config.toml
n_kv_head = 9
head_dim = 128
vocab_size = 32768
rope_base = 10000.0
init_std_qkv = 0.0178
init_std_o = 0.0145
init_std_down = 0.0
beta1 = 0.95
decay_fraction = 1.0
MLP neurons of a small language model. Each row is named by its layer, matrix (gate and up: input weights) and neuron, and shows model dimensions 400-591. Each number is 128 + 24 x the weight over its row's rms, rounded and kept within 0 to 255. Numbers have three digits each. A neuron's up and down rows have the sign that makes its largest values positive.
After each neuron's rows, "fires on" lists the tokens most often at its 100 highest values on Wikipedia text that the model never trained on; "fires in" lists the words (lower case) most often at its 100 highest values on Wikipedia text that the model never trained on. A number after a token or word is its count.

L6.gate972:152122104136122121137126148182121133083132133111128139153163093152135109101138121157114155134155124119121149135110111123116082106112086173123116118158163131079100152097109121122113117103146171158130151143136133129171100118118099122137161135101103103135153115114143106157140160101150135124127159125136151133173107139108114140145120123164122134113150155131132148086103116151141100101155120148187097156123088116123189164149108133162129177105139135134135140157149162132151137118123138096161133085098104111180179145123090092137129104086131108155107102163152163113152143167172115122
L6.up972:133120118149144127150136118152103164154138113111108126139130101136134111172111161127157147156104159158118141146090132125148103146136107122165150128178145110097115157101127105101136127131161160103105124141139155136148120145127153121167167133116121089138135116132074090157129122078144144138160112151130140129163135102136140141119139134125159142102156147136127136118091122134139094097116142131130114105124112128166155154149098045144130141114133122147127143127125142114107123121112141119187166126126093144147136118112143090147121153129150128150067108139131141100125093132154121126
fires on: " to" 36, " did" 18, " do" 12, " could" 6, " does" 5, " may" 4
fires in: "to" 36, "did" 18, "do" 11, "could" 6, "does" 5, "may" 4

L2.gate761:192140168124126139171131072131145134137134119125164123144147094114113139142123132174118135140140094166140143132128182155075129105119098163140135084135073155162146110112112116089120075145155150144147110167142116139152114106115126129097139129143130174120139094160139146161078132119172132111133146114165139124133090150081111162106124147121103127146151143194160132102078108149139141168108163129100150127129140146138127113098116132118097119122121135092205127091128144141104125117164119119137098134086146097043132125122105127108133130174121134097154134143115064135103131108128122126
L2.up761:162182146126151081143133061136115137138134130137157120083108149120148111152097110146142139146117123151125157100182151137090160103141093170134124094139101137120161097114152134062097109149088139118126140175141128140140106135069127146111139111105115178141123113141153138128072122120160113111135126102145148101115112167120179208134133151083111142121118124168130148083088134130124124191137168141104129128109185163116089134156156165174161144095121119109194111111116143107093118115139095125142151128126129120112119130134104127119142138154114123134118142149154109132130122128132139132
fires on: " family" 16, " composer" 11, " company" 11, " families" 10, " genus" 8, " Website" 7
fires in: "family" 20, "website" 14, "composer" 11, "company" 11, "families" 10, "genus" 8

L3.gate559:103114116129085125134127121097144126105135102157134110138150146111140101101097136112118100099185122149108128098105157158090161132116132122208132109173125134149175137141134087122122093118140134149164138127117136121114158133126170132140141148134137150129131091124151120111107133148199133079093135135076125099101138133085151109140165113151164110156128121117129150134143106145145152179123147171190108175120120128112151146097126111144150105123106117128143085139196139113141134100127088148152163117118150133094115102137093117158152154123137123135129148136137095112124128091151135122
L3.up559:166119110100101102123079136144107109162139136157148147131123106102136106114152124197129155153158128122120101096091155150129123153104182172106128146134145107142137132143147094110183116134130131144167135143128103111106114116109156110107128144112139125131131100083151088139144117113140121110108136113095126133102128151114095115161150125123140161163113150125170114122126101127137141181163099154139127110140141106162129114093139150127130091143134134108135118125186126101172071115164091096111135129146105126100135133119119173119161157123178133117138163134149144121095104069143161088
fires on: " family" 12, " class" 10, " genus" 8, " Order" 8, " Class" 7, " order" 5
fires in: "class" 20, "family" 16, "order" 13, "genus" 9, "genre" 4, "receptor" 4

L5.gate961:141129065124111145153123140109156109135145111153137121136112118125131151135134122164113189119148133114132160117124155117156128146169132148113152156171137133095125090090109137148120088120085137168123105130110064139148134135138131125104141140162151119089118123145148174145079097169114147113065123140147066098144118137100120108142133121124117144104105136116117161161124170126125088079118114140104114151100116129129101158118135126132097143153144132132134139124109149107141158089122162127073118119138095095165164148182122115107075126119104123145122110129079141130099115137129137109
L5.up961:157112140137135152121159090098101131137124140110167156111099145142131152086097155070135115172093166153115114137099101120119113138140115163126116085173113130127147128154159132117073131124140143149081118108115111135153129137126127151128133112127163149099089107100125178148146099103162101131115128116199113107126162178143143166087191165144128120134111097172118121147102105127156133123134122150126158084145147120116175137178078144195110101145133104098135093087154104095139136094147136201150098128176128132148164108169150080109109074123111124113159099129132130103124074130143085136
fires on: " can" 19, " to" 15, " be" 9, " may" 7, " also" 6, " will" 5
fires in: "can" 19, "to" 16, "be" 9, "may" 7, "also" 6, "will" 5

L2.gate879:113115109117092141147062116115104119091150133148128141128106093094133109128138120135130105144170149139116103115123156122141129143120153131070106117171116150134148137090164147150102104114142162135128097130115127107165175082132151100130119091141087136096135122138128145155142055167138144155134083115162116142171089142124121109145088190126109107130100159115109142148131162123151105145092101076146169149127120125141102153090087105095137138112157112106191138121152122092139114095121100143127170098117112133114126153116170101130119119122115086117114133139157155127090118097152133117
L2.up879:158133083161129088164116150096136148142104133100135152126159097154133121116159130117128112151144127110099109126093135115126132137131116119116141129118100146062148162134140096131098123124144130167121144177144189122097094100106121155151181148099144180124156137123177179143122122097159152086120111132128099103161152118096120143161107145153115104145094121113116134094136158163165131163105151115096118164116114138167148107098158110080105062141138147119130114124162121129131114140094126142126081127123119114105101154134171115147153127123090115119113154114167133122129134105174170192
fires on: " until" 27, " No" 26, " Since" 5, " Mon" 5, "until" 4, " Order" 4
fires in: "until" 31, "no" 26, "since" 8, "order" 5

L2.gate445:129165143122119140131164137154134131154143142135111140135141172104173111201106148128149148102119111118152143143117146134135115099139142123132138115127131120115094156174148127120130066148160122113114189113144111139109132124130132152114111134147151106129105127157130152179138143145123120094132087131126118127110092172144132169153106101101138111091133063121131122111107136160123166147106121173128178161123145111177106170131114121149104083126093151083091144124111146156136134130103089137152210144130088108086120130140145148155134145128120125138155121164130084106088108129145132143
L2.up445:153116137142175165164134140147118147183151164130093181133145132174143132180118155124122126133151081140163149107110139130126134143093108103137160128102155108121090167177110146128146114143119135147079159153137121137114122157100112118109083131159137079094142152164151117135119107137126156127107093099095108124163104145148137151144104130124123117126150111143114128143119145118147166112133116134123151116116117129133152135096115128096152124126088145114123138146158133148123137147142083116167126173126099089155146138160149136187135128142110147137142086150151149142141117144145130152
fires on: " One" 16, " each" 16, "As" 10, " As" 8, " every" 6, " once" 6
fires in: "one" 20, "each" 18, "as" 14, "every" 6, "once" 6

L6.gate1262:108101144141125111143090110106147108108078143133132151112127128113128155150174071091108131146127108103139160124104113127132145128083125138110110130145116129139116143157172088153164135102142136114133108127151145127104127114132105131144119100125129152147145158100103129096103127096135117123140095127163120182152138142115096125114136135100106087091150107139146161128181153141118122127127066154140132136146109132118157126139173127113114127112129117145147138151117147145113154122134133135152141129098140134093106151144171061118143142117128162148121097176110120116127194097113152142
L6.up1262:078158123127095097133118164109122112082122108094121066117135109130140147133108148164124119132155114160123113121096111139066151128152135152131130206148114149137093109122138092141128127144102151104166119138129106156144086109154097149097136145138143159175154115111110100171112124111109112140160113147107154137151142143147121136109158164136127144107118083142087116163122155148152142127114113144165123140113121158134091130124116135162122135118165114100094146098122087159110132161157114121100097098142128107147127155162114124141137126104121119157168106170125130133152182144133108077
fires on: " as" 44, " time" 6, " are" 6, " is" 5, "2" 4, " and" 4
fires in: "as" 44, "time" 6, "are" 6, "is" 5, "2020" 4, "and" 4

L6.gate609:123137113126137151168136106123104110128119137132101138150132144141140107098125106100128132156106156132140057140076155118138096124145165143125092139117147109126103152189114136139119108119114127085109113146127088102137112114108123149109141186119155117105139109145111107139095125116095124086128140126115156136134167123098109107124141101111163134114114151118076110166124147148137165111094102103148140079097121125119141159147105127122081086118101164159158168113128107112168144137156128183119079148139121136106145135111174144144120137134167103110142088184125140106148100122092146157
L6.up609:112130143135143157147121102164182095103134118129152120164114103143116131117077129156137144149122115130144126115135128153141136163142134127117103104126135117124146102169105127111114137133113146135139123126082148160112117171127165161139147139156131139157133150143122111131136142128107096116093144126137137106102147207115149159154157136136107148102160145114158137144133083095119110149102126138138101150128133119084132146132118105163134162150105170128108126148129161149096137123177154130083098138150093097139123127150143121120125094119144104121123071145115141144111146098095112147
fires on: " and" 65, " or" 17, " as" 4, "c" 4
fires in: "and" 66, "or" 18, "as" 4

L3.gate693:127123102129110144135084128130129138140142086096127169112140104145099143100136091148166118132144165149142132155091082122111116136110096133109112134175073145115147114137139125117131109142175147161072116117155120138101137181129120112094100110104118127127158106146093162175103137137120169149093125135160148146208117106128141153145112107121108151151144115108146108083112094172143095101090136174150145145100139129158083118142134131128143153160087130128136095137092131144119091116148136157142134145118104126122143115167118132094133152103155099153117124104153115132112153105141130120
L3.up693:125129126135175138136122107136153126170167130114163127176073076147096118126098094159112103115122117151128107129117106146109117119096131171152124151145115125143098145166100097131101123156134139127132098123123119097172160106070086097140116131159114120141142113124132107136195148145124099162101149129110120135129102099132185093141168165153087096098152098150163121159096167136116119119132108157150113131103136163106146117162165098134115141135113114134096117147149110172179133134098146176116130141111109141142135088156120133157151138098082112092100140076111170134163098114126140058
fires on: "0" 48, "1" 32, "6" 9
fires in: "30" 35, "31" 23, "36" 7

L6.gate166:138130153115144177129117126123135090148152133155138138112151152106153135145123134141106148112110105113107142161148141101122128110121132133144172169144178127141119156173127116148157134137107162080129125148101088155124123142136103128139197119133150141149155143137121168147120084113134140083099153169102125083111143099083085139135146113098118108134155089128122151135126114139086123124125128125122176124088119104144123097160132118156090135071089116134112112123089125155120152138165159135145133127112145098135109112108132128128124124138186176090122155090108092146125162064082153086
L6.up166:134160110124158148149132124120137172152155133124151161063139093146131101118105114096110114126129127137129091133119133103103133116131138119132104153118207131106142131134116095136126122157126120121108120155147176130139156133118124130099160117144153090124131116144144112107091159123131099172144128118112127108082182147098131125169136156154158104141139097114113081181103104180106078111100101162136107118110120116147134137175132137152135127141113153115163127187123118123132104118113111119075147116131138136125130131135118142139120079094155133122150127167168106133135133156117131091
fires on: " as" 93
fires in: "as" 93

L2.gate82:116139107087102127145117139113161159101141151090148131122120129175108115150078094057123102122140128176149141138107081148150107113152083122157133131118130133124120133156152132118112115130107133141108159146108172112159145155063125164124102128131136136136114121139124161165099093113113175116104107136151126140136125131119114101167167167133137098142116115136168125167080145147109109166120107148136157114145148126151085138172096156104119177127149144142166168123163141104077121167176116135093108170122128133140150094115106122108139160168145085167116168109123147113077128119136141120
L2.up82:117123116151138158125090150110177105147138100094093089097127135166108135107123103141164088111132144116175115104107093081106135131115144101171129096162123160141157158105118119114092120155128103136098073147121156095125132135120150152140088129111130128162157148110143134091088109141112155178102102129163133134143137139131091116199139132063111103134117122136157144120114144128145126179107139164139171149076106134111153182148101138127129145141138132135134144126109130130098164101126132107123120105106168152160115074136118133128135126116132077138113126113126125105148130140099146118
fires on: "1" 98
fires in: "31" 19, "51" 10, "71" 10, "81" 9, "41" 7, "61" 6

L3.gate634:113115116117117105129186142157123099125175155135110161133127138120154157098117110133112107125110118154119108115141142120110086148153071091140133150121133164175141152145150092088172119145160162131151101150113122112109087129128181143127150093125137118133130121108123102154124153135085123121134187143114112129079105075151109129140110135122106116104101136096138170158130127161136143157139155168105127158132145100146129113167096149123131135118138096106090210135130093128128120164152130156125141109153105108109142124136167154143105118100140087082088155177118095115137139060125102087
L3.up634:136175180119137119113125089109150173173122121087098153099099158146153089141153111155118143113100092119100127124132092094147111101131161132123136125131116143156133163047144124091125173141103124129133142134139130099126146124117161122112155149150122138110100124141171144128141178101127165130133122115093140133106103166113127123109141093146094116122192119108115076152137134164130136072148148122099104143145162139123140151070150141148126157150115185109122126096143132087147097142152172143148138126115139112139090121138109120178125157085140106134122158146133113130159113086136090108
fires on: " is" 23, " born" 13, " As" 8, "As" 7, "The" 7, "On" 7
fires in: "is" 23, "born" 17, "as" 15, "on" 8, "the" 7

L2.gate1173:092094127128158131114098157134099110125167143182148112062138154119126147104118149109124093128172091106081147095103135123136136122110136134103137164114132152107097098134126096070125100126164120158154109119165156122130134181084102121128125120117091147141106130096144154096147127131120110110124120109168131174147134127108158124128087150142098120134105175083149170115116146149095120154089144098185119142148163113158117118151141100132122126107110128137164144109127119115137078122111134114129149123161150083120091111118130141127117156096121080127143117107100147154100129089158105132
L2.up1173:109111102121142139143120131153116120107135142122180139109139147145131148079091136180095110102130092167125152099111153104123092120127115126120170136127166141123117148116103124126114164113103131126100110120191128106161143116137132088144155132092123128167108128071126136119141142142143135126155072165098095127128114097158159143123140154098152122122131115090126120132149150174101121112125112109137141141150170120159153134189130081132093137147127100129119152159150105137155078125111151119174145134117140159133116121128134140095157138090101132114162109123128086125112108122117164150
fires on: " until" 30, " since" 19, " when" 9, "For" 7, " Lu" 6, " Since" 4
fires in: "until" 33, "since" 25, "when" 12, "for" 6

L2.gate164:150113110152105111160146123084119139107154117116136122128117169129151125137144110131133129150096122053147113121117158080162125093103119119102104138097157112134091084135140114117160160091118123138107115120136134099093110095103091121177109115130135125130156129164145123114140128070107146103103092175164124126121157181148112106115140110128132139137119114165095140157102143134143086137103167124086112112085169104121137117152142136152112071104151122130143160122107122104144140123111105124094140136137143134102149087079142115129162140112149126138127123150133098073128094136147147114
L2.up164:146155124170108128113137104099124155102157112117148125087124154116159105133146120127128139161100124120123108140135122114150091102087125138111116078120142108161086107143136145144164125127118143131129139115163118128130131137140106099138103140144150115147147120141143161135092117117139142122102136128146158130129158131106123177117139120107159162103132126154128109140153131207102137149135181117142127147134195120109151115137133150128149122119172094088167130148117141121114156102158115149140133127128099128068121111102152173115120135095078143146092122144176119093134134177135114095
fires on: " Al" 30, " Ben" 13, " Pan" 13, " Val" 8, " Ville" 5, " Steve" 4
fires in: "al" 24, "ben" 10, "panamanian" 6, "alqaisi" 6, "valga" 4, "steve" 4